{
  "n_layer": 10,
  "d_model": 192,
  "n_head": 3,
  "n_kv_head": 1,
  "head_dim": 64,
  "d_mlp": 256,
  "vocab_size": 2048,
  "activation": "swiglu",
  "norm": "rmsnorm",
  "norm_place": "pre",
  "norm_eps": 1e-05,
  "positions": "rope",
  "rope_base": 15000.0,
  "rope_fraction": 1.0,
  "qk_norm": false,
  "attn_scale": 0.125,
  "bias": "none",
  "tie_embeddings": false,
  "parallel_block": false,
  "extras": ["capped logits"],
  "init": "orth",
  "init_std_qkv": 0.0258,
  "init_std_o": 0.00578,
  "init_std_up": 0.0258,
  "init_std_down": 0.005,
  "optimizer": "muon",
  "lr": 0.00573,
  "beta1": 0.95,
  "weight_decay": 0.038,
  "lr_head": 0.0046,
  "grad_clip": 0.5,
  "warmup_steps": 200,
  "schedule": "wsd",
  "decay_fraction": 0.603,
  "decay_shape": "linear",
  "final_lr_fraction": 0.05,
  "batch_tokens": 8192,
  "seq_len": 512,
  "doc_mask": true,
  "train_tokens": 89370000,
  "steps": 10910,
  "dataset": "wikipedia_en"
}
MLP neurons of a small language model. Each row is named by its layer, matrix (gate and up: input weights) and neuron, and shows model dimensions 64-159. Each number is 128 + 24 x the weight over its row's rms, rounded and kept within 0 to 255. Numbers have three digits each. A neuron's up and down rows have the sign that makes its largest values positive.
A block is one neuron, or neurons of one layer that tend to fire together. After each block is what it responds to, as a language model described it from the Wikipedia text at the highest values.

L4.gate23:157164082100113130145058127170175110113103135143146122120121154106188123113112104151086120105125114128149104153116152145124109166129118134131107128086100138133139156093130129144113153122139080189105112172124142100080144123155144123124127136138107142148121108151201075123082123091138164125
L4.up23:114143136107164210113123129136123151190130086130109113141160140100158112138153139098114122126090137129135145143122113144108160092101149144097091117101162157138127153165151096113107151145128148177120103082161153095107104143129125131104089125115135118121128141139139119141143149088124110092
L4.gate29:187135153111152102148137113118129135136124110120166115202128173127150138134111094138140135075119092117086114148133111125134121130116101160111138131132143138111095141166077163145136128131132134141166153145096163154131080147139121110097120178103151113134144146126117110084107128113134144118
L4.up29:151114136146184120144092160150163085139088118133128161145095132133129121125152135130118166124109111156164141131132137146141096120133112106056117116116150112097146124137154122143131153146115089154126154161120095164119172140127135144145148183157073135105136127127165138097153105159136121106
L4.gate62:134107094088178170111136164163148140134120125096141143174113171134170151151144086174132156078172147145122137131128086120128115137147082098095098091121110148138161139162128112119104130133167125141119124108153126118125081166132099160108118177099146131131137097149156140136117115104121113110
L4.up62:129101089086162147138111131124133114104119142110158145160126124113118120083128152147123160071104124121130137127111101129121147142139136120081149100164159125141157101113114092106107133122123093145185155129124105094096129134086158178083160122117108147127060090139135106173141110104122158079
L4.gate79:149128109064147120172125117161125132145150115155170108122143114124079151076106099134140118151107149119158144144099110091123114134167138156155111107101091092131165128115121104171111123110127157158103169131146138141133105163132120125089134138140126105115111109148141165143102138110099127154
L4.up79:119181121063157083125169163131133115114128123114132112137145134151123112127118127086109123111154167133131080146084091105160154110124121130167097124128118166153125108132114088161134080141122067150129146094103169132155140150132131158150131157143146135136131168143137148087121162110112102133
L4.gate90:100141097105108155059103121166117109086140109167084153127134134175084114121114136096122153100137142116116139088124101105153140140121113134138135118165175146153107122138142163088093105121112090158117138142129126087103140140101128134126147129157070140094139157149153109163134126106144165138
L4.up90:145157143112128161129100116118145137134127141137133125124103140090107098143100148150183180123110126082156151122080188137108134151165119095127157111098125104131133140138095163114172148143142135168137119173130119154126127161083118117152129133159126127135123138133163080139104137135137163153
L4.gate109:140153095139124114135105166111169093109105112107084109134093105147126155110151143118089164094142132101162121130086177107141107110144137121120113178137131165155112102079100115122078115104104102115171126103159165119094137107106124112050135140145099103121128120115170155095101091145119121107
L4.up109:078188173146160149126155127128098128093148154159109168167159140165121136136149182112111154111127132101108136117102110140116143152133119101108140143156149127120121112123103104152105108104154101140120149161093126120129126157123128087086113153135136153052146162157126134123143179109186111111
L4.gate135:130142117086124147117159114099120157156148097104156142115096141097151109144119151105121122144153130183101153150089105122137118132129116158134117174105146157153124141116130155105097123170140106091150138095104172153103100118140107107159126109137138136124148165105127084173152082111164149151
L4.up135:120102130118139127134108128148148157136117122096170086111137134095109086156120083113102106122090136164098164138124129118143129140117142129133144171149118153156121157112124135155138131146130130166137163112146139147176177124152147088137089141096101146112181122103138118163116141107163124123
L4.gate221:073149129094153151136127120138105125082062116134140083093130137108130104118136121131142074139094112116113129131143139115107106122156155111120121094155110126120135098121134117150175169143131113144113105146099137100091101143137098151048154155146155116132119118126095138177144135143143166147
L4.up221:112147085090137127116207159116115164125150100114147115145096135100149119142133108085104098128091123151084148144077124117125155141119150121116091114138110123122146125095141125151133162137071133128120108128147157094106107161142103121108133110113124129140137120118108147126139145148116115147
Description: Middle or final word pieces completing a word split into fragments, strongest inside section headings and infobox labels such as Bi-ography, I-S-BN, Per-son-nel, Award-s.

L3.gate141:078134130160143157138158165117108166173118112150138096096134134131152111131118148128107105110085116137129126147113180104150201130097167117131071124144118093100124121131136115132103152175105121121114144119080136153124102113110180146129166109139162186080127110124098131177144108100086127123
L3.up141:116142108093115166113154113168121150118107141181120114098112143162099170138095137120091123138127127154106122146115139136176170054076119137135125140156114099133150148150116118130119129138088079102146123126077144127147074152110169137196145130134126149123109135141136103146116112152120136103
L3.gate180:151100123109137129147150131128119113147081169122117139134159158150112170144106173110110145094147119140132088129143153120125146083158109148115119100154114114120131123118172084087114167150119190123157101125071127111129115150123124163157100104101123129180131085118089120129155107099155144126
L3.up180:172159111100101140107108133201139125125091104127107119112104132153088133136147126135135133114117146149131139123149128106162123068147114116092120116141170121148113120123160131151084108110060145104140100126137132130098107124102118150124144106119144152116117114118129123102181098168167133151
Description: Word pieces that finish a word split oddly after its first letters, mostly the ir of sentence-initial Their, plus Betwe-en, Tw-o, who-se, and the two/only.

L5.gate37:116136110167103118134124131170118123115117127162154094155131153125092144129161151128179126139100113116164131109123146117140119121141182140171160134094145154116078148179190110129152085180134120109158134124151132118134111128132089114112106144138133100083153111125121187144144159112127091111
L5.up37:130104107168108101138129067168136120123121111159128123090115111088122124094141110121129118134109143091126175133147182141139107183129164103152122100102090142181117163153170125136178144107141132124111092095164108129105125118147110103130112174102160095125123152141102152162142156098174132114
L5.gate72:126131126098148105078121163142064161106096111125152128127146125142118150138126173110132136112110132182120134133102148121116129146207113108121128132156102136110171126132102151167120118090097095088092139130161185127124110164156146134133114134127137086163145100174142126152094125127107132132
L5.up72:107146123128163105105093128171119124126105119126136125115104126139065119172119145141097154150108124137131162157125094176079090132121132136119123149166149150144149162171093101127147119118117127104073101164130146113132178145133154129154148145134118090115140081175145139115093089148130115152
L5.gate125:138127080125121116131153166135088133124134092154144139114095137082101146119124103100103145110136132131138118105070135171156103144105134104096088141136119180141117151132168086139160109093111093108145188101141119164158121098114122149119119120139127121089177159112120150126119146092129134112
L5.up125:109133151110120131176131149172130142138117121154136173153111121080119145149147139131137143162099156101171134111155121182111135190186097153151120145146155142142147126129114110136110176154155116102108125108128153108148112109114131130090155108105122117097130132149120148155115116095141132154
L5.gate144:127138127088121107113134154162158170124179111145141064123095124129095167122120135117163123086101133126164114114094117101135090094137138154134122151173102127143100100099124087114166126101130136172123114116166151152127123128151146132134127109197162119137153124155123149111117087080141152159
L5.up144:162109112128133132119116132136138136101122109139117139146093192118116117139129144114173128134114176118115111127136113145127085090159133180144145131119118118171178152158086143139102133133123122141186143121134158122080148150180093115117136153104131126083136131173126139118115149146131104104
Description: Final word pieces completing Wikipedia section headings, infobox labels, and table headers, especially plural -s, as in ==Charts==, Honours, Bibliography, Starring; sometimes "and" inside headings.

L5.gate20:129134117175098107150132102119129105124159126121129143109134192148116131118103125113124136147143114130145155141114114132136142147161075141076159104157092105104101125129119118142105106094097122083139135125145148136130124105082106110135123111121113095099131092138116168126105135085105144116
L5.up20:112093143140109154147103111115133067107170139120120125191104097133132105115110205088132131124171083192147147165148125178153123133111130123124145129139085079100112128095132136144160118169119118134113112116138136112086116100129117125074116067121127129093155133091180117136113170137111155136
L5.gate164:170129089121137150121076155148116171154164155177116103119154155156128156155139114125126143127121119154152126142122114153131134089144125121083125153094131102135144095094157120113128176118156132166142095144142128127118084153141126080130158122158133147117121160129131059134067104146124130168
L5.up164:112095136144110088127141114130152139136149139127109138098096075125117153118127120100110110101142108138116107109096144084099126070174118140117170146138104113128154093189116135147104176174152124087118113170131158136162131122104055142149127120128121092132072127108133137175097111142118139133
L5.gate189:090103121138124129091105086148123110138137124106136131151144194160118150082147141105162101122146126102143120089140058160163125137132170140094152156128051159134133143145145132174130125098139142136102112119105127087111121112105129128113132135154113097118141114165098147116138116109130116104
L5.up189:135108152114147129150139091148074151115146090148140106116147103128133110143136126153089124185168104127167111099125090122125124167152160161172121142134112100135117107071134111168148160135134088105158115082173123143174158106128094133163092097150102178128147126113138142140161117115123125144
L5.gate221:103127144137173132159132091144132079152100135122118162131116155169160127144073134089157100155118115130131115125110101089116136120125114175132083156137141091099165118138133118166132132119130113105156134119186088128131098147134166121135151113152126109154126156098141109071099123140117148126
L5.up221:128130117108159076147160076159110101158088121165143127130137138131118129142095170134107136115108147171142163121179121143097093145113121121148152117169121137148131061108105118167127119130125113072139148125145154113148103160090126123118196117110152082125135137122127113137151093101138131114
Description: Word pieces inside a partly written word, such as il in railway, ed in worked, n in Rank, plus colons after Elevation in place infoboxes.

L4.gate60:102104110129155143125117128089131133129132089157149114190148153155161109095086121129136148094131065127116168135125167129167107134123140102135147150103186134111130112132112141097110060165097117125118095105150118129122156131104106147124138125112134127133164135106176090119130134133119077126
L4.up60:136127135080152133123136128154095104095130130133122132138078136160129179187100150139119108110184128116144170117194142170146079126162090110128125152072133133123175137099145113138108099099136082120120162095136126105127169120124098122142083173112134153125111129151139116091128142115089097134
L4.gate88:128062097109151130161079124122110078121144092118171181132134115135133144149150176125130150099131098107093132162123120141140174119164116138163120147098130159113165119153135126154141085158102099136153077154081174116137151140139115157147149149115124144147095119106157089129096154105132133140
L4.up88:125130108145142118150097077128160124070126168165154122081149138104179131142146135154100122123158108123091115182109119137123077133167132147111099117162123148134173126133099120129129147124145115158157121174082159138138145115144097123151152169129157162151055072168098149131154141150127161163
L4.gate132:124150135103153113134122098154076154125119117152117129133098133124118146103142101115121089123154157092166135135130098127145114103137147109169169088116097120127117163099124088130122146140084087170128132138124133150107113113117119146098114138146131126150138084124124131107126081123141134120
L4.up132:132109102112156099128142103120144119131171123150133156126125148162097147081142102136105126141099164115141147153151121136108088138110127097164160129134099164124169102111156158150135101148107075083129151108142179130088117137100105084158163112166130167149109105099136144084159141112125110115
L4.gate154:136162167144122127150119072106130111112106143108083082081152092161139088111139121137108078099113190153137173103154175096130124143130136171097133134163126094137124120161127149090090156127100143131141159148122108140114139122140142167134137128113114149134154109115150114092128182138150163091
L4.up154:125095136108133130153088089133140117165129127129128103122113153149149160132108117134111138112123118084182135132147149126107140103149176137142170123121118156121169106147121100133148182115117109096151154134094145158093105148111110097108136151100123175105133156099108086132156105083098134123
L4.gate160:155146149087117091115183113102133136137148155100103162148100138148108139132143113109128077162138149083110110143082112155147124155131121070102169153125134106151119195125156127150120098120150141126137118144066136137126114138143166118119092151128160183140088129081125104141155103114101113177
L4.up160:152110121108121124117133068179117129080144103159108125178083146179122139146128158123110152141100112135141108129162112133157172125149152129092146123113135120133151124124164110121132143140140114130127077107126152077113156120114157108105126101102123183143142144082127123114155113124134108115
L4.gate169:115127141117153130107135113096109108127138133122146132167093130162147126151108112108124127091100153130125134164137139128157149092133084151110135141148163184133194131169170168183142138144141116186114171152134156133137143178135122144132114159166085099112155132106152136139108119110095132144
L4.up169:124121139098143169119098158117141116123129148153128129171139154078112131159132163091152121165137121160106138144074187136087101144158075127139157138145138138127107122093138142070111111130135105134079139124081146149116176154149088166169109153078136109131089089144124132129151135136078148142
L4.gate210:164105081130147158131144122121099121146094140111110060124106175175104131107107150167105104110112119136128128159148123150126153132124159088103129100090138104163126156153124111113157164119174158161179123128073141151143164092100138138140163098137116141095118108096105097140147114119155118107
L4.up210:141096131134144124128156169102115125146142157147094089135109180093136129162090127122135089158156150112131138113132128118097115129136138128143092120126138090151145116137116145148122106148169078107154139169136137147115149160117166127144127074090178131113137174136119111179077128125128137130
L4.gate246:119148127092124077136099130152062125122096129125091129077100140147117148167091146134117154112136122140147126116183138079121073133106106109140117104139136121113167123134145144110116156158139103134171116157124113097094146103141147066145143157118110146114119113103137103127089131120118164139
L4.up246:124133118083127094128096145166100137150105143127095152082084134113114130128104130146146145150138104188158113144168110151136130137115099118148111137089138187109139113147098169172103131161164132154117100133147115176126158137156135126133147158110133178114096130120107120108099140152100125105
Description: Word-piece fragments inside a longer word, split after its first letters, most often "il" in fail, daily, guilt, also neigh-bour, how-ever, Mac-Don-ald.

L5.gate40:157080144129170120150087101142131095138101143138088178091129121142130145143108116095124125101110147105132106156160146112134156112110132126103138086141085091123121123166134124119091095167062117123152126100093125181126125131125131120100126125124134148155120156097098131058099120101136133119
L5.up40:118124180115140127113086129146178127126112132126143171085137116098129134194167106093089122106133189089124127144146114139132135132166154159108119130139120137113172112133094111115139117104130142111077097148108135168120111144143138125099115117170132131142149131097108139135141108123107143124
L5.gate131:107128126164130123159144137116157127106125106127133095107121121141141120150136126114130132107124138179109109120172153186134136170113153138165127113122168175129117110152139112149114099119063111136140092149127101125139118132140132137131124154119184179135123159124113128152142118159136115085
L5.up131:168109160137153175150137118106163117095135119154107105101120155162130135095110137130166140121113112166125130094138144140121156152098127139142111120113151157146124126100096120163118076119093165119177069079155127107102108108160114097092131126111156134127137129121109122153100128084143116136
L5.gate158:100126139122101104127116094165133094152114104137131159089143158116136098176167104178128150109105160104149141145165179145115104147112130155101104132136105149092144129128117133089157146131090140106139171141090153122146107128124158079119142139112131129140090094104115128133173173097092147114
L5.up158:117162137103172146168136125128166159113086093138166154115112153134125141167133115125142103173152140175123132095137148175123070151105129151114140107137156130148192114129125152175113106123120095114150139162160141076167131114156132124113127097139107188122128146153121135094109121079135148114
L5.gate196:123133138090176087101156116140170101109105097166121179137133138089164134146122117130125130095148116145141134104150134113185130140167129152110165112154143109129144126120149112148121120102081132100106070142094127129092099161121089100164109121116138137148132125141122126150152134149115135092
L5.up196:103133142092109114109116111129142125120151094105104153108111142106090165143142108132117122134104157103134131127117109141164108106140091147088103124127159148164119074107106078127113112135073159088129116107094123141124110102158156089111151053130164128147101105129132097148128176134135120148
Description: Subject pronouns opening a new sentence or paragraph, especially He/She/It (including the "e" of split "H|e"), plus relative "which" after a comma and "also".

L3.gate13:115121137142118106120090138119113110113156103134106141182137130157148159119120126117168058140136140127100168138126142111161124095126115172095126147086133100127159110107152092115138111138137154128130108126102161104126135174099106138162135144125144138072103130152176170122166126113080154119
L3.up13:093120145089126112121160149112089111137110135115076115130105146099134149112149141133177084115103093146107117091163144098130152141113088169151159150091161148122137118142137130108140169111117122130107132139171201114117155103134134068092096121142113148107160143118117174156134114134148160156
L3.gate158:121120122097165142147092099137151153118112126092142160114132126148113109105100130126143110151082172114080154132120186133106130078113105132142140150108085120122150140158138127141136162091175142114124149149137152111094084134126153093159101106099150120109151154172130116147127160109110151160
L3.up158:129147089127137127091074119130167151151135118086150118150108144178113141122148091132129142134120108088107115148135103128157075141150101133149109140102102130120129146162106132151158093102123128080116131166144118110126096142090109123123095137158099110101143141114123131099139171136124097141
Description: Word pieces that finish a stem split after its first letters, often before -ing/-ed/-s, strongest for combat words: f-ight, ba-ttle, curta-il.

L4.gate32:155130090084143125157140155185091124141071129128108161108110116190139142161141142119127135139136098146124090090127099127113105134129133150143119126146084123154111165146118103152124081138138119155108149145110086117144130113085138127128120076101125172154134127114150134142159125095134127095
L4.up32:137147132101090118131109084169149105161092087146163109120121137113103132129135106084148182136126138090107156131164165129103145126137101151127136139123142150130145122103122121124160099120151139140105075085147110131161106128122077138139104150134162083174157101120103107145114124125103117108
L4.gate89:119073150138090140123108154108119131154136115163112142154131139104143131157114142126163151087088137123143102143112165162127108151192136093109121095136135139161102100169117107162117102139157129118142108133104122131161159184136089136083144122139108160135152111136134139125113132165122122095
L4.up89:154145099129082128194161118085184131130095114162185174115113109111087113084112099138112160127127106105163145132070133145112108136138141112142115127144116135160145158140120111130104075102105110147127099141116104105102138152135108089139129147136165127164106146092146152183114137122103106156
L4.gate107:162088095132124105107153119123127190125118146065082097114103133133147155131121138115132112129147128171118145152119135135107155106107126132077153118130117092104135120153114132093141114121148082091113147159090136121110100096103181121138088116110119113160116092125095119145165120149141152089
L4.up107:159104154156141104111137092125150143120121121116114105113148087120112152168154122094160116135127120185110128107111112122138171074122137151089143135122081061111153090121158120131141122144124104114105092137088097125144148132083147162139088115141139130136115110169123112153113123152104166122
L4.gate117:150085109107135156122137103112120132147130138143123103136143124097157166096138113127136124114157134158115119120126100104120095120171099097116115086144126151133071128100171100126154119142121125156124114129103139146099142106128126104112155119114098101131164089157091110157143096135114100098
L4.up117:145118135071133159124158161162101184146142091107098091114093129145119164117159134128119119134141108163146110168126106101175141135100160158099144142149114107159138115161148126113171128134094142141107115104153157159136095152083141118122112121135106114170132089136147124158125128128116093142
L4.gate125:165106137127142063143128137120135138126147109146113087144172136146122165115126114076141178098153132179088115127081124168149134111109130105085107175154130117149091126139172174106155119100147211111153112097108138150119170128145117142095116136106155112109115090160079152124131105147079143115
L4.up125:129116119162157143082139162152127116124141075115158110120127155116126129102104120048123144120146155128061091108119158112151101144115138096105112114107157105137137104160123104129124101111158102088171092109115131115112112138104100116140127138100107118134089115146180113132121145131135106099
L4.gate191:157114125147131105080157151122128141124126110158135162099167106117175127126144091105165183143099129156140129185153135129109175078158137127119125092122176184144125149124137159123149139166129120105066109121109133119144160114150149118120157169137124111119130113138114191128098116101146110088
L4.up191:167150142099150090073108115126130136111133105155138137138111090093146131101128095102150182160107130150099117136143121097139154095170121155173114128112132126116107122103117185137128165139100115115068129091087129173148129119159134154157112137109146112135133122170148112115148107058166134107
L4.gate204:120112100122164130157120105084160141109107097135124128105136082161106174136129097089104124087143121132120140106148078135166138140158154140122074119149131115170114087117151096109100085114114165118165128102099110148117105109102145108142111135117151175135173126137083112129103174128147092086
L4.up204:146075160133114140100125118110113111127093123120139154142168121114112127103103134139091151119117148139131156103161151172146117168122170151109160153149090107075095078123086105110082102131114113128091131131089145174143130096104124108152112116100099085143111149077096108157124137161131143095
L4.gate247:185106121106110126123166159150109097122114100165107135103113112121106156117155103100120125117081112118130111155112095129184136114138102125088141124139135120146124140116211100159138129124093148122127098091114143106137111142133120122111140138150139113144127138130141163197103122114115159098
L4.up247:153143072106130119109151120122166112141139107144079142098116164135127140141132112120162130131124129151120152174115125124147114108135111130087171139149105166103131155134144150161164111130153162133140093143095163117165142129143093106084114157136152141155102153148117127128138095087152158112
Description: Fires on the first word or word-piece of a sentence or clause that points back to earlier text, such as This, It, whose, Among, Both.

L4.gate47:131142165143120102149135146144116108148179115165124135101131084108159101114095104100095146110116167115139119081149137132131138127132139144130151091086109163125115161153130119130118141113110118117152092127137145122130141180091127118099088137111118097135112105094139121117145086109145110120
L4.up47:145141137098109149111099090146091150105121169108088100155160102176152123094130156125156146102154101154131135140157120114149140128112119102155153121110131090120114143123099138097134096093148117137089115103151160095123093125149139139139054124101127153079113134143151115175087098134147125156
L4.gate73:129109123118154111141138120105114113168120124146102146134078106121124133112117155119129181122122101088141093161128137188174113115110129152105131184151126132170105161152115144108141144097112122131145159130168136112134105120118128168147069078125140091141141158090126106105112100123149161098
L4.up73:107121115114173139106141125106156125155169149158122184146111115136096125090164122103147150124122129151138125106146136148171138074102150096106144126106126109146133116135103122108151076085153176133127143132156155157144147103112116093186104132131123139112160084100132112120115123151131131129
L4.gate86:137099137108132111126085116139093118105141130129104120147142123130111116115093101141142138139164163101109098142116114093116159129117144141122136107123150127120108167132114125090080081078096144147093151146149204133166129127138112132122118158128140141088169141111149135119128122118132119143
L4.up86:145103132121097148143144117141093094113126137140104141148092101166080117118138167162182117131152118110162107124149131105154105151132112139136165144132087144083109118123125103126126078124133141134100076128148169146149158141128120136159137128141132189152144140131123143133137109114131159075
L4.gate87:137128132123164163141153142126128098134115137114122187115136101144059080143129090085111159161171138153104120142093130148107089125130089091092161155168141130126141199132121119105119117132112109166144122122135112119122124110101164108132103169143125146068148062102102134117105110163148116115
L4.up87:126125112133131153102103163131098093135121066133120172121116114105172137146132112110125138142124146144103135101158096157141114095107096117115143137149155111124081147137120142130110111128093114099154095143153126124079143111139087139134126086092128184115111093132121153133107118193132121130
L4.gate138:143155100073103057206113148101114134115151088116155112140119121119101124146169088095102124150120171092125110133127129120132142096100129124146138096124150129149173157149178109175142115121106101166154135126139130154128136169109105099158115135118117139148124117118127126175113114118139116101
L4.up138:118170148103134085134150115151157129087110103123139143145081143123146108128152112124156134150118138131170112118112106140125172080108100108135133104142115151126105155130144165147134111145132119129128087118153094108141125110085127133134165132098151133139115126134147117091121155164134150173
L4.gate157:145070096114071097164113113118097117122140151141113109160118134104134106097144104129129120116130155141144133132115146152124080119180123184114117142175151150137151126138121115084148124119090124133109139114136140110130136129137164136148149104140067113119126144122154143165109113082166087126
L4.up157:146126134127176145077165148153127171137145155124155122083131090099104148136113154123146153138142131095144111134144128143117136170102135150144098156143162092116162142170162177107090147135172136184101129153151137151097120103094120143172138118123137173099139109103116127098118116146114129137
L4.gate167:136156121133159126165118090140116114096103125123100100135120156158105167126136126129118094085148137150098130158113106091145123137145149113139085157145108131139125159109121089095115092095135108184108124152123148155099161125140146085094124130154146154131142123134110117151123118096138179110
L4.up167:119123107175114089114147146155139096098155139098133115135130130165103124150086116126137141128161113111152168127134109133098176133109129088160080119097129107154130135156132080096086111124147178146139126151155116107143162096124117174133120140130168178170134133151147161134129128157140184100
L4.gate240:108166122123124125116109128120082134130162126135128104144128155118122109137127132115121108095114131117121143146130108141063125116151141173102136141152048151152107141109136155136170099117114131146117102135071195140162111143151103130110140146117132121138164107130179086106178129103117143126
L4.up240:104114083136101141169098122092142126130136150139060116157117121165157150140126118136109100084110121133115101130154137140138158119123103134113144151110104122105144120144152103091103118113157166142118140144128172165090148146075134124090116153140104161097106097142122117109124161147117140157
Description: Short word pieces inside a longer word that continues after them, such as et in compete, s in Pos, ir in fired.

L3.gate140:125118139098146162142152129080124138181117117127162158062133124099099158169103134147128135150138143150116124135127151123126125167107105135150146121133160154154147126132106139145081114146151145164111147154135147112080127153083137148118130147132147143119178115161097118121152135106128164148
L3.up140:127097144122133130146159120101105139139146114155156144109121113155122129174107129131146119134138141165118116157151161116116108137096135137143164088144157173146164141102152149135140101156121148137141100109146087169114117123096133146147153161119080135113120129094153087127086134096131135088
L3.gate159:154109149114150142176097156121107119159132143110126150124134159141131125181121074104175119138078183107129094184138141066138102094124143105176156133138128127133117096141113111129104161149111141146135111132121100153099104137126119144133061154092158132126129133129141129123135121128140117129
L3.up159:138103150100131148129096101089147137107174121126082113111149100154103121107108130110107124139136145148132091100149142099111157165139146152140085098092116140069146137126124138103106116124119120166098116072102150123168151152133125142138080136142146119086143080088127147125146152160120079119
Description: Second word-piece of a capitalized word right after its initial letter piece, such as F-ed-eration, Fa-th-er, O-th-ers, W-il-dcats, and middle initials like W. in names.